{
  "n_layer": 13,
  "d_model": 384,
  "n_head": 6,
  "n_kv_head": 2,
  "head_dim": 64,
  "d_mlp": 1024,
  "vocab_size": 27001,
  "activation": "swiglu",
  "norm": "rmsnorm",
  "norm_place": "pre",
  "norm_eps": 1e-05,
  "positions": "rope",
  "rope_base": 5860.0,
  "rope_fraction": 1.0,
  "qk_norm": false,
  "attn_scale": 0.125,
  "bias": "none",
  "tie_embeddings": false,
  "parallel_block": false,
  "init": "uniform",
  "init_std_qkv": 0.0387,
  "init_std_o": 0.00759,
  "init_std_up": 0.0387,
  "init_std_down": 0.00465,
  "optimizer": "adamw",
  "lr": 0.00109,
  "beta1": 0.9,
  "beta2": 0.98,
  "weight_decay": 0.15,
  "lr_head": 0.00826,
  "grad_clip": 2.0,
  "warmup_steps": 590,
  "schedule": "wsd",
  "decay_fraction": 0.776,
  "decay_shape": "pow",
  "final_lr_fraction": 0.1,
  "batch_tokens": 131072,
  "seq_len": 384,
  "doc_mask": true,
  "z_loss": 1e-05,
  "train_tokens": 926500000,
  "steps": 7069,
  "dataset": "wikipedia_en"
}
MLP neurons of a small language model. Each row is named by its layer, matrix (down: output weights) and neuron, and shows model dimensions 64-159. Each number is 128 + 32 x the weight over its row's rms, rounded and kept within 0 to 255. A neuron's up and down rows have the sign that makes its largest values positive.
After each neuron's rows, "fires before" lists the tokens most often just after its 100 highest values on Wikipedia text that the model never trained on. A number after a token or word is its count.

L3.down135 [138 139 130 151 170 127 129  94 174 127 142  98  78 157  85 148  88 192  72 129 181 130  93  54 138 162 111 161 177 150  65 146 159 129  94 170 124 107 183 157 140 146 118 112 127 120 125 128  77 168 103 129 102  85 129 148 109 166 120 141 147  85 106 146  89 130  64 152  75 156 160 154 152 188 123 164 202 125 181 189 128 118 109  99 106 192  89 131 126 116 125 168  92 106 128 120]
fires before: "\n" 47, "==" 11, "chel" 4

L9.down341 [102 144  86 127 166 176 119  55  86 171 110  80 168 114 128 142 115 156  95 143 180 128 170 150 102 164 145 153  97  86 100 123  80 134  64 126 163 113  46 109 153 111 143  75 122 112 131 107  97 124 120 114 137 121  91 177 148 119 131 139 149   0 138 113 121 212 150 153 123 104 127 139 157  81 137 125 179 154 136  96 123 136 144  53 118 102  94 112  73 125 135 115 126 120 115  98]
fires before: "\n" 75

L3.down688 [129 107  99 172 194 143 100  57 140 132 184 105 159 115 223 178 134 106 112 166 174  89 142 164 117  39 120 137  97 139 117 173 114 116 109 171  91  70 124 117 163 201 130  92 161 135 129 130 151 171  78 116 125 151 167 141 185 121 142  91 135  73  86 136 116  88 108 108 161 137 157  36 110 160 105 173 116 142  94 128 141 135 213 115 139 142 178  95 126 188 121 128 116 144 111 120]
fires before: " |" 42, "." 23, ";" 14, "\n" 6

L9.down475 [179  85 179  73 160 136 112  96 150  71 110 140  77 116 129  71 129 208 101  93 110  95  89 120  67 170 115  27 157 117 103 124 154 156 163 110  95 137 108 134  81 166 130 146 118 153  81 113 119 141  77 106 116 183 120  60 159 147 116 168 122 123 185 125 178 157  81 113  90  97 132 152 160 115  96 150  69  55 131 143 102  82 150 101  94 130 126 164 126 109 100 139 128 153  69  89]
fires before: " of" 55, " for" 7, " and" 4

L10.down517 [168 116  98 142 114  55 166 172 127 115 107 120 148 108 115 189 130 171 225 100 141 173 167 155 133 120 189 101 138 116 156 160 137 125 110 107 171 148 111 145  96 186  84 107 123 154  91 107 132 126 100 149  92 145  96 143 145 136 143  84 142   0  76 136 151 125 184 175  96 140 187 158 166 155 116  91 255 122 172 161 150 128 128 150 141 145  97 107  99 143 162  88 170  93 108 158]
fires before: " " 37, "\n" 30

L9.down188 [ 65 143  99 115 157 150 184 153 138 123 136 114 113 169 128 101 118 114 148 162 102 125 135 160  85 158 139 178 183  97 129 101 186 149 144  60 149 195 118 159 140 123 134 154  35 140 175  88 136 124 126 107 168  60  65 131 120 151 116 125 115 172 162 158 174 137 127  56 121 144 113 129 124 145 130 158  71  99 114 132 115 136  77 128 134 225 114  95 182  89  96 130 187 105 159 124]
fires before: "," 77, " |" 9

L10.down849 [161  97 125 127  71 106 117 108 131 162 113 108 136  94 137 128 133 148 106 161  92 172 118 149  66 128 104 152 216  93 101  83 119 138  76 169  99 177 150 153  80  95 108  90  83  39 111  91  87 136 132 123 153 138 134 156 127 196 107 167 162   0 119 161 101 103  93  95 134 142 145 124  69 178 160 120 164 137 139 128 167 113 128 123 127 121  69 104 135  87 135  58 119  42 103  93]
fires before: "." 34, "," 19, " with" 5, " as" 4, " and" 4, " in" 4

L3.down475 [146  69 141 170 179 181  90 102 119  95 119  81 170 145 104 124 156 108  74 175  91 130 101  99 158 130 141 155 157 126 160 122 119 157  92 135 193  98 126 128 116 149 129 117 160 105 209 130 116 115  79 169 121  94 117 122 134 118 163 120 142 171 138  79 176 120 137 160 140 133 105 110 163 124 148 155 125  83 133 149 164 158 129 142  94  89 186  65 176 111  63 114  68 171  85 157]
fires before: " |" 31, "–" 28, " season" 7

L5.down600 [111 104 138 200  74 158  62 136 115 183 130 107  93 182  70 119 106 136 112 124  71 139 138  93 115 137 130 106 155 146 138 119  47 202 147 130 171 105  54 118 207 129 140 120 176 156  87 109 127 103 128 131 118  64 102 111 126  99 109 155  99 158 178 146 102  51 136  92 154 151 125 106 155 170 136 180  63 134 119 134 197 137 113 121  87 117 144 134 146 107 116 113 169  87 167  87]
fires before: " |" 30, ")" 20, "\n" 5, " (" 4

L5.down400 [129 131 151 144 205 125 125 176 108 104 155 102 156 150 124  93 118 129  88 135  88 155 123  98 124  75  97 147 122 133 168  95 135 156 117 132 103 121 140 162 130  93 114 152 120 111 193 123 115 124  75 138  54 132 156  69 112 117  75 128  72   0  60 120  97 158  98 131 165 137  66  74 165 174  88 130 194  25 104  98 144 153 121 122  95 161 125 123 158 141 204 108  94 109 145 100]
fires before: "\n" 45, "==" 7, "," 6, " for" 4, " ==" 4

L6.down595 [102 116 128 160 146 120 135 118 157 144  90 134 160 126 132 141 152 117 150 135 162  86 146 174 177  72  95 146 169 146 109 120 135 129 132 130 155 142 155 146  78 130 116  90 132 115 143 124 190 174 175  89 116 103 107 173 131 116 170 139 148 104 111  80 136 164  72 141 138 123 162 147  87 109 137 127 174 143  84 130 129 140 147 110 145 128 116  75 121 134 201 116 127 114  91 121]
fires before: "|" 59, "|---|---|---|---|---|---|" 12, "-" 8, "|---|---|---|---|---|" 7, "\n" 6, "|---|---|---|---|---|---|---|" 4

L6.down500 [125 120  86 136  70 124 169 139 105 126 146  70 172 137 114 167 124 105 110 134 152 186  67 178 167 170 131 156 147 180 165 186 140  92  86 193 107  95 128 116 112 162 148 110 156 131  93 121 170 144 168  88 129 122 142 166 135 125 144 184  58 189 195 210 147 114  89  82 140  98 143 136 148  68 137 138 145 123 170 139 120 132  67  62  90 147 130 133  85 122 111 116 107  86 177 189]
fires before: " |" 27, ";" 11, ")" 10, "\n" 5, " –" 4, " GD" 4

L8.down637 [158 151 150 131 150 119 119  62  89 159 125 123 130 100 149 154  78 195  98 169 149 152 126 116  96 136 166 116 132 109 130 110 141  97 108 106 159 105 186 136 101 134 133 149 129 125  89 177 131  99 145 120 129 131 141  89  81  31 209 141  94   2 121 117 166 124 172 136 142 132 108 150 128  54 118 127 141 100 172 123 163  81 142  81 139 175  90  99 165 181 139 177  78 138 142 143]
fires before: " of" 23, " to" 14, " for" 9, " that" 4, "'s" 4

L6.down396 [162 169 150 164  94 205 107  55 156 126 159 158 130  80 163 145  89 134 106 134 106 169  73 159 117  62 130  64 137 103 131 145 124 151 166  68 133 134 128 173 178 138 185  94  97 104  74  64 101 134 100 118 120 108 143 136 164 161 118 145 132   0 145  93 104 138 154  96 148 139 122 184 136 147 110 137 205  96  80 122 152 114 148 106  84 136 161 119 178 103 105 156 128 120 195 115]
fires before: "\n" 93

L5.down277 [161 102 136 132 109 158 118 126 124 135 124 120 160 133 109 130 104 140 147 143  82 115 118  85 159 139 175 155 137 107 136 164 153 122 137  93 132 127 108 155 110 110 132  88 167 127 129 117 157 133 145 113 130 106 100 126 131 116 111 153 155   0 114 126 151 133  96  93  85 139 113 118 105  76 111 121 178 105 117 130 148 111 140 153 218 105 137 120 112 134 145  90 118 102 143 118]
fires before: "\n" 63, "-" 4, " The" 4

L9.down109 [116  53 186 132 243 195 174 154 100 127 135 123 155 163  99 160 163  83 195  92 109  85  90  96 136 167  84 135 103  79  81 133  74 115 140 122 165 103 143 124 132 172 150 175 164 148 139 154 154 102 127 130 149  65 114 165 118 153 138 133 102 151 102 129  83 123 220 138 145 186  99 140  38 100 129 111 155 130 162  91 115 133 117 138 129 145  88 120  91 118  86 106 121 184 160 113]
fires before: "\n" 29, "-" 17, "|" 9

L10.down38 [111 114 114 142 115 101 134  63 158 175 152 104  76 108 218 153  92  98 153 116 140 171  80 148  73 131 124 156 148 153 109 134 117  82 115 155 145 173 167 154 147 127 121 101  87 132 211 123 133  90 135 179 169  81  77 157 117 123 122 136 103 177 106 141 168 122 124 158 132 150 116 125 166 164 118 107  99 187 119  91 111  86 113  74 151 117 111 143 116 144 135  96 112 106 159 163]
fires before: " 0" 24, " 2" 13, " 1" 9, " 6" 5

L10.down353 [ 83 184  90 159  83  72 113 126 122  99 127 162 145 140 165  61 171 101  78  89 209  91 103 158 117 111 127  72 164 131  97 147 107 123 108 151 152 114 153 140 105 129 129 121 106  98 104  97 152 131 167 166 110  94 164  93 145 150 184 125 101  72 108 139 126 141 176 119 191 106 111 161 148 142 114 128 129 149 106  80 107 183  87 124 128 159 137 138 149 190 122 165 144 182 105 125]
fires before: "\n" 84, " are" 4

L9.down991 [137 158 162 117 114 146 106 129 162  88 154 136 168 117 102 120  61 123 141 162 132 100 125 160  98 212  76 103 102 145 112 111 114  78 142 148 109 163  94 135 135 178 196 121 138 181  89  62 116 115 105 138 133  99 184 161 143 116 172 132 149  35 111 133 111 109 111 115 162 183 152  98 123 112  81 150 104 102  95  94 104 110 141 109 158  97  84 104  84 116  80 109 120 138 138 105]
fires before: "." 29, "," 21, " and" 6, ":" 4

L3.down132 [142 110 131 140 116 180  96 140 113 142 152  82 116  93 102 164 158 133 186 154 128 124  92  69 132  64  71 107 145 132  85  71 137 147 140  72 131 143 107 144 161  95 113 171 141 134 128 109 154  95 123 129 113 148 126 161 149 118 102  82 120 138 113 137 149  33 110 123 137 114 108 147 153 178 124  82 170 146 128  88 144 105 141 129 158 100 113 153 116 108 134 107 103 137 143 110]
fires before: "." 36, "%" 13, " century" 5, ")" 5, "el" 4, " |" 4

L10.down429 [ 56 108 137 105 142 130 141 131  90 137 141 111 126 102 131 161 125 104 122 156  90 130  76 116 142  84 127 149 156 137 136 117 115 136 144 139 140 113 120  79 131 151 116 116  94 127 152  91 156 170 134 183 131  88 137 147  97 110 130 102 139  55 145  80 108 117  94 165 121 154 141 127 137  65 100 125 161 137 120 115 131  89  66 138 115 116 137 153 180 105  92 119  92 138 124 128]
fires before: "," 58, " |" 5

L3.down593 [ 96 131 101 176 137 132  83 147 129 137 156 102 139  94 121 167 134 107 155 168  51 107 154 151 139 142 110 145  93 119 117 140 130 155  37 118 114 125  98 126 104 146 162 157 138 117  85 147 110 128 169 171 142  87 148  94 144 144  88  62 140  74 161  75  93  92 196 133 150 107 120 172 150 111  90  92 115 126 104  44  88 113  95 169 142 138  97 142  79 143  49  96 140 149  73 107]
fires before: "\n" 46, "last" 5

L6.down746 [160 146 104 110 209 156 109 146 133 109  34 131  67 166  55 124 131 182 141 142 119 144 125 130 137  96  76 174 134 136  89  68 109 189 126  88 151 105 141 162 128 126 102  93 118  85 159 120 139 146 153 143 161 145 119 100 100 163  62 105  62 185 165 109 193 146 131 160 166 102  98 120 118 166 128 123 115 127 114  65  90 123  97  92 124 109 155 151 187 187  96 121 102 122 100 106]
fires before: "." 42, " |" 7, " " 6, ";" 4, "," 4

L5.down708 [ 92 111 147 153  94 130 196 168 118  93  81 106 168 135 148 167 125  98 155 175  97  89 111 134 152 203 121 112 118  92 136 174 122 102 129 124 111  85 126 189 177  94 167 109 104 101 126 139 126 151 165 122 165 126 140 142 173 131 110 173 113   5 112 154 143  71  97  95 150 155 132 110 111  94 138 155 148 157 141  20  95 101 166 130 134  80 117 134  55 120 158 134 114 149 140 116]
fires before: "\n" 58, " the" 6

L9.down694 [158  68 119 142 108 115  74 187 108 167 168 117 174 120 117 149 164 127 135 129 157 150 119 149 147 134 170 105 159 126 189 156 108 152 111 173 177 151  95 119 152 122 129  67  94 131 180  73  78 101 110 125 123 117 131 153 174 156 173 153  81 135 138 159 193  72 141 164 139 131 113 137 154 164 127 105 184 171  83 142 184 141 180  74 105 107 199 107 154 126 141 147 135 161 143 138]
fires before: "." 30, ":" 9, "–" 9, " " 8

L5.down332 [122  97 171 115 100 142 162 103 128 147 140 110 112 134 108 168 145 167 130  91 114 128 129  89 177 152 179 174 108  73 131 134 125 141  71 152 121 141 109 142 157  95 164 109 129 139  47 198  85  89 160 122  94 158 118 160  88 176 153 162 153   0  86 110 100  84 109 143  53  88 118 112  86 145 184 122 255 133 139 134 154  97 137 110 208 160 160 116 161 103 107 123  87 128 169 154]
fires before: "\n" 68, " the" 5

L6.down278 [131 181 189 117 123 148 170  94 131 180 126 150 142 119  72 129 155 145 115  66 161  94 196 112 118  78 152 164 114 142 149  73 167 120 164 115 115 112  95  94 188 166 138 173 137 111 143 115  98 184 123 105 143  45  87 151  90 130 114  93 167 195 115  81 115 101 111 141 132 122 176 156  95 111 108 139 135 149 118 163  86  97 123 153 183 132 124 114 102  91 147  71 197 150 102 127]
fires before: " |" 38, "." 10, "Ra" 6, "ș" 4, " GF" 4, " Pts" 4

L3.down920 [147  74 111 138 126  80 149 119 145 139 151 179 150 122 185 122 158 162 133 125  79 158 122 150 133 131 120 147 181  95 101 149 171 169  95  70  60 130 134  79 158  95  77 156 156 100 136 165  91 140 183 102  94 156 181 166 230 125  93 125 137 126 137 150 140 126 105  81  96 175 175 129 121 100 144 132 143 205  99 114  78  86 179 124 111 101 111 112 116  72  98 165 145 147 142  70]
fires before: " |" 34, " the" 17, "," 7

L10.down853 [112 144 151 172 140  94 131 132  97 144  95 139  93  67 140 111  78 166  58 161 115  75 128 141 173 142 108 143 105 115 189 128 161 146 123 119 133  96 156 164 153 134 159  84  95 115 150 154 142 167 141 166 126 146  91 152 125 132 142 106  74   0 128 143 165 136 171 151 180 134 183 100  86 120 147 172 251 124 135 117 117 180 131  88 121 133 117 150 132 113 160 128 185 115 144 150]
fires before: " 0" 30, " 7" 12, " 1" 9, " −" 9, " 3" 4

L6.down988 [132 120 129 165 127 129 147 122 136  63 158 146 143 119 187 169 102  91 201 103  49 127  94  92 134 141 215 140 113 136 147 117  91 154 139 146 171 116  88 168 110 154 135 123 147 107 149 179 107 111 117  93  65 136 134 131  85 146 120 132  96   0  99  78 105 138 108 109 102 123 126 164 125  31 133 148 255 148 165  88 157 118 111  53 137 155 156 149 125 124 119 142  98 121 117 127]
fires before: "\n" 42, " The" 12, " In" 7, " She" 4, " It" 4

L9.down986 [136 191 129 150 111 120  82 135  95 158 130 158 163 162 147 104 116 131  86 140 136 193 162 181  92 107 105 100  94  91 102 101 137 143 131  92 150 137  95 195  86  90 141 155  95 118 167  66 103 145 178 122 192 159 132 179 152  92 193 148 156 252 199 112 150 112 200 115 101 148 147 107  83 130 122 120 111 140  87 127 175 129 107 139  58 129 168 142 133 120 118 104 105 113 140 142]
fires before: " |" 34, " " 20, "ad" 6

L6.down505 [150 181 141 188 165 149 129 168 132 148 169  39 126 153 109 137 142 162  77  72 199  49 114 154 187 137 136 130 153 124 134 129 164 147 105 135  92 135 146 111  29 119 148  90 125 114 162 159 111  44  99 167 133 151 104 154 150 159 191 157 139 133 134  95 191  86 135 162 163 116  57 139  75 103 140 132 144 107 104 132 160 185 174 106 175  64  91  92 110 112 129  92 124 141 119 114]
fires before: " |" 58, ":" 8

L10.down604 [149 181 111 152 184 158 109 118  98 151 136 168 136 105  97 150 140 149  71 163 135 133 155  96 121  92 113 108  97 134 121 137 142 123 103 139  86  50 179 120 126 143  97  78 140 139 107 144 161 110 135 104 104 153 138 132  94 114 149  96 138  12 163 137 108 124 160  55  49 178 133  89 163  68 149 144 182 163 192  85 149 125 168  48  68 133 149 145 102 166 108 176  41 185 136 148]
fires before: " |" 56, "=" 7, ":" 4

L9.down614 [161 145 114  61  97 140 179 138 156 115 133 142 133 121 121 114 146 125 112  51 149 121 155  83 110 120 136 135 157 109 155 101  62 131 168  95 132 155 130 148 147  84 101 133 150 126  88  89 147 105  98 143 166  86 118 102 131 133 127 106 118   0  62 134 100 147 121 157 124 117 165 133 117  71 126 169 185 144 131 149 106  59 131 111 154 116 111 122 129 117 113 109 145 171 109 132]
fires before: "\n" 99

L9.down733 [104 101 105 226 166 165 149 111 185 149 143 165 174 128  92 175  99 101 139 128 115  84 169 146 137  78 108  62  76  90 125  42 143 125  97  80 125  68  72  99 104 135 132 138 152 164 118  78 174  86 138 167  92 134 134 122  99 122 122 108 127  86 203  97 110 135 112 119 171 163 142  69 167 140 120  86 173 139 144 159  89 160  88 114 185 121 164 132 154  97 107 117 119 163 111 115]
fires before: " |" 60, "." 20, " Title" 4

L10.down21 [159  82 103 164 183  95 128 116  79 188 119  94 123 125 140 167 145 118  87 102 162 181 101 102 166 130 120 103 138 117 165 118  90 137  81 160 118 114 135 168 119 195 111 145 137 109 135 148 105 132 114  99  95 148 110 142 126 109 131  99  41  54 152 138 179 114 146 131 119 119 145 116 140 147 200 172 203 147 126 111  85 134 140 139  84 128 130  71  93  83 134 135 129  85 145 111]
fires before: " 0" 19, " 2" 13, " 1" 12, " 4" 5, " 7" 5, " 3" 4

L9.down463 [131 134 111 121  99 132  86 121 149 154 108  72 147 137 183 126 116 124  63 140 135 129 129 125 133  97 151 193  81 143  65 100 133  71  71 124  70 179  96 192 179 128 115 152 106 167 147  66 124 142 157 145 161 142 152  55 111  98 132 182 142  98 130 117 102 184  91 136 100 119  84 156 143 131  83 144 105 108 150 125 152  75 146 126 145 140  85 199 171 159 165 129  64 126 137 188]
fires before: " of" 43, " in" 6, " for" 5, "," 4

L10.down318 [131 137 182 154  84 117 128  95  93 140 127  61  76 177 144  48 159  51 149 161 126 137 140 103 104 160 100 123 176 164 115  97 122 121 197 162 112 111 155 150 113 134  49 177 112 122 134 128 133  64 135 143 103 162 118 132 172 155  80 129  48 255 134 190 171 148 157 104  73 126 138 109  63  96 126 100 187 123 168 140 157 141 142 130 114 149 154  86 186 106 152 138 136 146 144 113]
fires before: " the" 39, " which" 7, " |" 6, " his" 4

L6.down69 [159 168 119 143 120 147 136 132 158 126 116  75 176 154 177 143  99  91 169 185 184 132 148  89 134 137  91  92 143 116 120 127 184  75 129  92 121  80 180  85 103  95 149 120 106 112 174  89 203  99  95 160 131 109  84  88 182 142 126 102 110 116  77 125 122 153  96 149  81 175 128 135 109  78 137 125 152 160  99 176  92 125 171 179 177  83 135 140  98 105 152 148  97 131 126 119]
fires before: "|" 30, " (" 20, ")" 17, "Al" 4, "\n" 4

L6.down937 [122 147 116 122  67 103 191 158 132  77 143 127 116 137 122  93 169  85 187 106 120 106  82 118 155 153  63 148 153 101 148 110 127 107 137 138 148 166 153 127 112 143 158 111 162 101 178 116  97 176  99  78  93 128 162 158 142 144  92 185 106  82 148  92  98 126 140 114  75 147 115  76  45  68 114 160 130 128 117 109 136 120 141 129 146 180  48 113 131 120  93 100 112 123 151 182]
fires before: "–" 21, ")" 12, "==" 7, "\n" 7, ":" 6, "===" 5

L5.down783 [136 154 104 152 169  89 174 102 155 124  70  91 149 139 139 127 155 162 130 116 188  80 103 125 108 118 117  98 128 108 137 128 164 116 134  90 110 151 118  39 106 184 115  90  95 141 118  69 166 131 181 127  93 127 142 184  73  87 150 114 141 162 112 123 154 171 147 114 140 205 154 105 113 156 151 105 143 157 145 137 168 103 144  91 156 160 150 123 172 103  51 131 185 154  94 116]
fires before: " |" 49, "ürk" 4, "." 4

L9.down972 [130 138 142 113 126 143 154  93 108 131 100 141 117 109 116 168  82 109 137 117  94 116 102 119 123 155 155 161 116 122 126 116 150  97 128 117 187 128 114 104  89 120 173 160 114 129 144 111 133 109 191 111 101 109 162 125 126 121 141 129 121   0 147 134 111 163 148 128 145 155  85 106 153  70 147 139 242 158 105 121 127 154  95 129 197 129  73 135 133 129 190  99 127 131 132 144]
fires before: "\n" 56, " that" 12, " \"" 10

L9.down987 [135  88 176 111 167 141 181 140 167 106 208 132 146 167 135  53 110 102 139  87 111  91 164 121 161 160 102  87 172 156  99 110 140 128  70 147  90 123 138 162 111 146 129 127 147 105 111 131 193 128 109 167 120 152 112 186 159 131 128  28 158 255 183 113 127  96 113 108 135 148 119 160  74 148 102 139  69 201 136 118 114 148 150  78 145 137 125  37 112  74 137 160 150  98 170 178]
fires before: " |" 34, "." 23, ";" 18, "\n" 6

L6.down422 [149 183 147 150 157 105 128 124 151 146 171 173 123  93 172 154 137  85 134 188 117 133 144 195  62 114 186 105  56 147 152 128  69 151 166 114 116 188 141 142 159 104 124 123 135 143 108 199 120 144 120 152 153 124 150 177 129 146 103 102 185  84 110 162 132 128  81  91  52  92 157 121  35 156  94 213 115 115  99  44 121 132 117 103  95  90  91 127 102  94 168  78 156  97 128 110]
fires before: " 0" 46, " 1" 13, " 2" 10, " " 7, " 5" 6, " 4" 4

L5.down861 [133 120 178 110 129 153  97  90 141 133 201 141 178 103  55 113 147 112 104 120 156 142 140 122 118 120 134 168 120 127 107 139 112 109 134 133 147 139 134 149  96 130 124 108 139 150 122 102 150 130  72 153 133 130 127 164 119 138 156 131 116 144 172 172 163  83 103 105 195 119 145 138 170 108 114  50 158 160 105 123  96 129  82 145 136 196 127  94 119  72 135  87 113 124 170 128]
fires before: "\n" 50, " |" 10, " by" 7, " W" 4

L6.down684 [ 56 159  88 144 136  81 133 104 180 113 115 168  74 124 131 146 120 150 139 120 130 140 108 149 132 161 131 125 126 130 122 139 197 113 167  74 100 203 170 135 157 143 145  49  86  53 159 129 144 144 116  93 167 140 130 179 177 144 108 139 149  70 128  95  95 150  91 125 144  91 131 205 116 156 144 182 165 114  97 121 151  97 122 112 114 153  73 179 109 108 119 123 116 140 147 113]
fires before: "," 55

L10.down805 [132 150 106 161  78 163  97 143 126 149 168 130 178 123 154 123 120 155 142 175 121 129 121 143 105 103 153 209 218 142 107 128 127 128 158  73 153 145 145 107 121  96  74 201  82  91 123 128 119 126 128  91  84 167 101  96 174 131 126 114 125  56 183 230 149  84 166 125 185 122 119 175 161 167  91 125 185 136 142 115 128  98 137 117 151 152  70 117 154 112 127 105 155  89 139 141]
fires before: "," 26, " of" 16, "." 16, " in" 7, " to" 5

L5.down122 [139 107 160 182 153 138 146 146 108 133  85 128 176 131 127 148 151 147 132 149 130 110 129 104 113 138 119 126 137 128 112 155 144 129 147  94 107 101  97 103 136  81 130 124 173 134 165 131 138 127 119 104 140 146 123 112  79 188 100 136 110   0 114 114 101  99 115 161  85 128 131 131  85 109 129  86 246 129 135 150 147 113 148 124 125 118 135 135 140 137 142  95 135 154 126  91]
fires before: "\n" 78, " The" 6

L8.down472 [121 175 172 164 135 140 149 116 163 157 173 144 190 130 173 120 123 132 142 146 143  99  85 144 138 111 107 131 109 178  90 108 113 157 183 128 155 103 158 183 105 112 136 102 128 112 122 132 139 187 112 150 144 115 133 131 145 125 179  92 167 242 201 165 112  58 119 106 196 132  87 107  97 154 153 157 143 158  33 186 107 128 130 200 133 124 109 126 136 104 128  92 110 130 176 109]
fires before: "." 58, " |" 27, " the" 6

L10.down585 [146  83 130 121 107 134 130 105 129 158 127  93 112 106 178 102 147 119 163 131 117 137 124 106  48 141 140 136 137 133 119 141  85 191 142 126 115 152 154 140 160 109 146 135 159 119 154 167 157 124 199 146 152 138 120  88 184 133 127 103 112   4 135  98 121 108 144  98 132  98 116 140  93 107  94  94 212 122 145 116 121 195  79 134 127 123 157 159 160  93 128 136 136 120 121 105]
fires before: "\n" 31, "-" 13, " |" 10, "|" 9, ")" 6, "." 5

L5.down340 [118  99 116 107 134 128 146 103 144 112 137 141 132  96 146 152 126 104 159 150  91 161 118 110 149 101 122 132  83 120 137 136 125 119 141 159 200 125 128 110 162 185 139 174 172 122 134 150 131 112 142 118 133  94 129 119 139  94 115 179 121  61 106 162 120 125 112 187 147 127 152 174 123 129 159 123 245 167 118 120 153 126 123 137 171 110 151 123 108 194  91 121 111  82 147 147]
fires before: "\n" 99

L5.down554 [133 111 130 158 123 124 135 125 114 140 154 137 115 150 141 159 144 127 131 111 121 125 127 100 129 119 135 140 177 120 111 150 114 134 134 100 105 110 134 138 140 116  97 136 151 114 148 105 140 134 127 137 126 136 135 155  91 125 158 121 107   0  79 120 154 117 157 135 106 113 160 155 118 125 120 156 255 120 128 122 148 133 137 133 148 127 132 144 141 130 130 114  99 136 115  87]
fires before: "\n" 44, " The" 9

L9.down943 [105 137 106 130 121 141 174 106 125 182 166 109 127 127  81 126 134 130 146 152 136 178 100 118 104 111  92 165 140 132 102 123  99  81 153 186 138  99 174 136 110 104 159 114 141  97 147 134 135 142  71 134 113 138 142 131 127 139 145 106 114   0 124  83 127 127 132 107 112 180  76  97  89 160 111  89 255 174 114  97 146 127 143 147 136 141 127 113 107  61  82 107 158  94  89 155]
fires before: "." 24, "\n" 21, "-" 17, " " 10, " |" 4

L6.down708 [157 115  78  94 144 101 110  94 107 115 121 117 133 130 102 151 167 143 118 135 177 118 112  94  89 150 192  99 142  81 138 136  83 130 103 177 143 107 152 158 129 136 168  89 131 101 147  94 149  69 120 140 147 125 162 161 165  89 158 119 193  66  91 120 118  85 124 112 211  88 146 146 131 115  78 141 145 107 120 122 111 141  97 119  70 165 108 162 169  95 129 148 175 118 135 139]
fires before: "\n" 37, " |" 36, ";" 6

L9.down43 [129 135 101 123 132  93 121 104  99 153 122 106  36  95 116 125 125 145 123 107 106 107 198  53 108 143 180 170 136 156 130  94 185  97 142 141 143 147  60  98  90 110 169 164  92 124 160 128 205  85 103  98 160 126 101 127 152 157  88 119  79  20 157 136 179 126 110 125  56 153 199 110 157 177 127 169  81 115 115 114 133 142 166 100 115 139 170 199 146 131 216 148 112 128 129  96]
fires before: " in" 26, " as" 18, " on" 9, " at" 8, " for" 5, " with" 4

L3.down895 [157  99  94 186 145  69 110 144 120 109 108 164  91 134 149  70  80 154 133 138 145  71 144 100 136 153  71 117 111 168 104  97 142 104 132 105  98 135 171 164 119 134 134 103 101  92 114  84  78  97 124 102 117 129 192 188 163 140  82  96  83 156 133 139 108  91  92 166 147 160 186 169 145  97 179 137 154 195  55 101 115 152 116 106  70 170 101 152 164 124 165 135 155 130 153 155]
fires before: "," 28, "." 15, " in" 7, " as" 5, " with" 5

L8.down70 [180  89 144 141 170 126  83 100  67 121 161  89  89  81 142  70  66 146 136 164  84 105 117 120  88 156 202 145 104 110 116  79 120 129 134  75 130 177 165 112 162 140 132 132 107 143 155 114 140 188  75 121 129 101 138 173 162 132 159 149 102 247 117  94 155 109  93 135  51  80  78 125 113 155 127 120  40 127 119 116  74  60 128 142  72  96 155 141 154 138 145  96 143 142  74 140]
fires before: " 0" 39, " 1" 19, " (" 8, " 2" 8

L10.down531 [148 163 160 172 144 123 147  41 121 143 121 114 117  89 127  85 114 129  79  84 128 174 154 193  85 146 145 139  88 107 125 143  97 142 150 144 145 152 190 114 152 103 137 144  81 106 143 117 114  72 135 123 135 134 124 131 125 125 101 117  53  28 166 118 101 125 135 134 104 129 134 170 144 127 100 113 255 129 118  89 107  95 105  88 137 103 122 135 149 134 122 135 177 153 142 161]
fires before: "\n" 85

L8.down16 [ 90 141 111 171 154  92  68 174 105  85 145 160 165 136 113 165 129  85  74 133 142  97 129 114  97 137 140 111 103 101 142 137 149 147 111 103 118  89 128 186 145 145  72  85 113 105 155 116 158 119 105 103 128 101 148 160  99 151 124 179  87 212 115 115 178 129 103  96 184 115 110 111 100 159  53 109 101  37  90  94  76  72 151 102 122 157 163 107  97 157 130 124  95 128 144 149]
fires before: " the" 21, " 2" 13, " 1" 13, " 0" 11, " 3" 4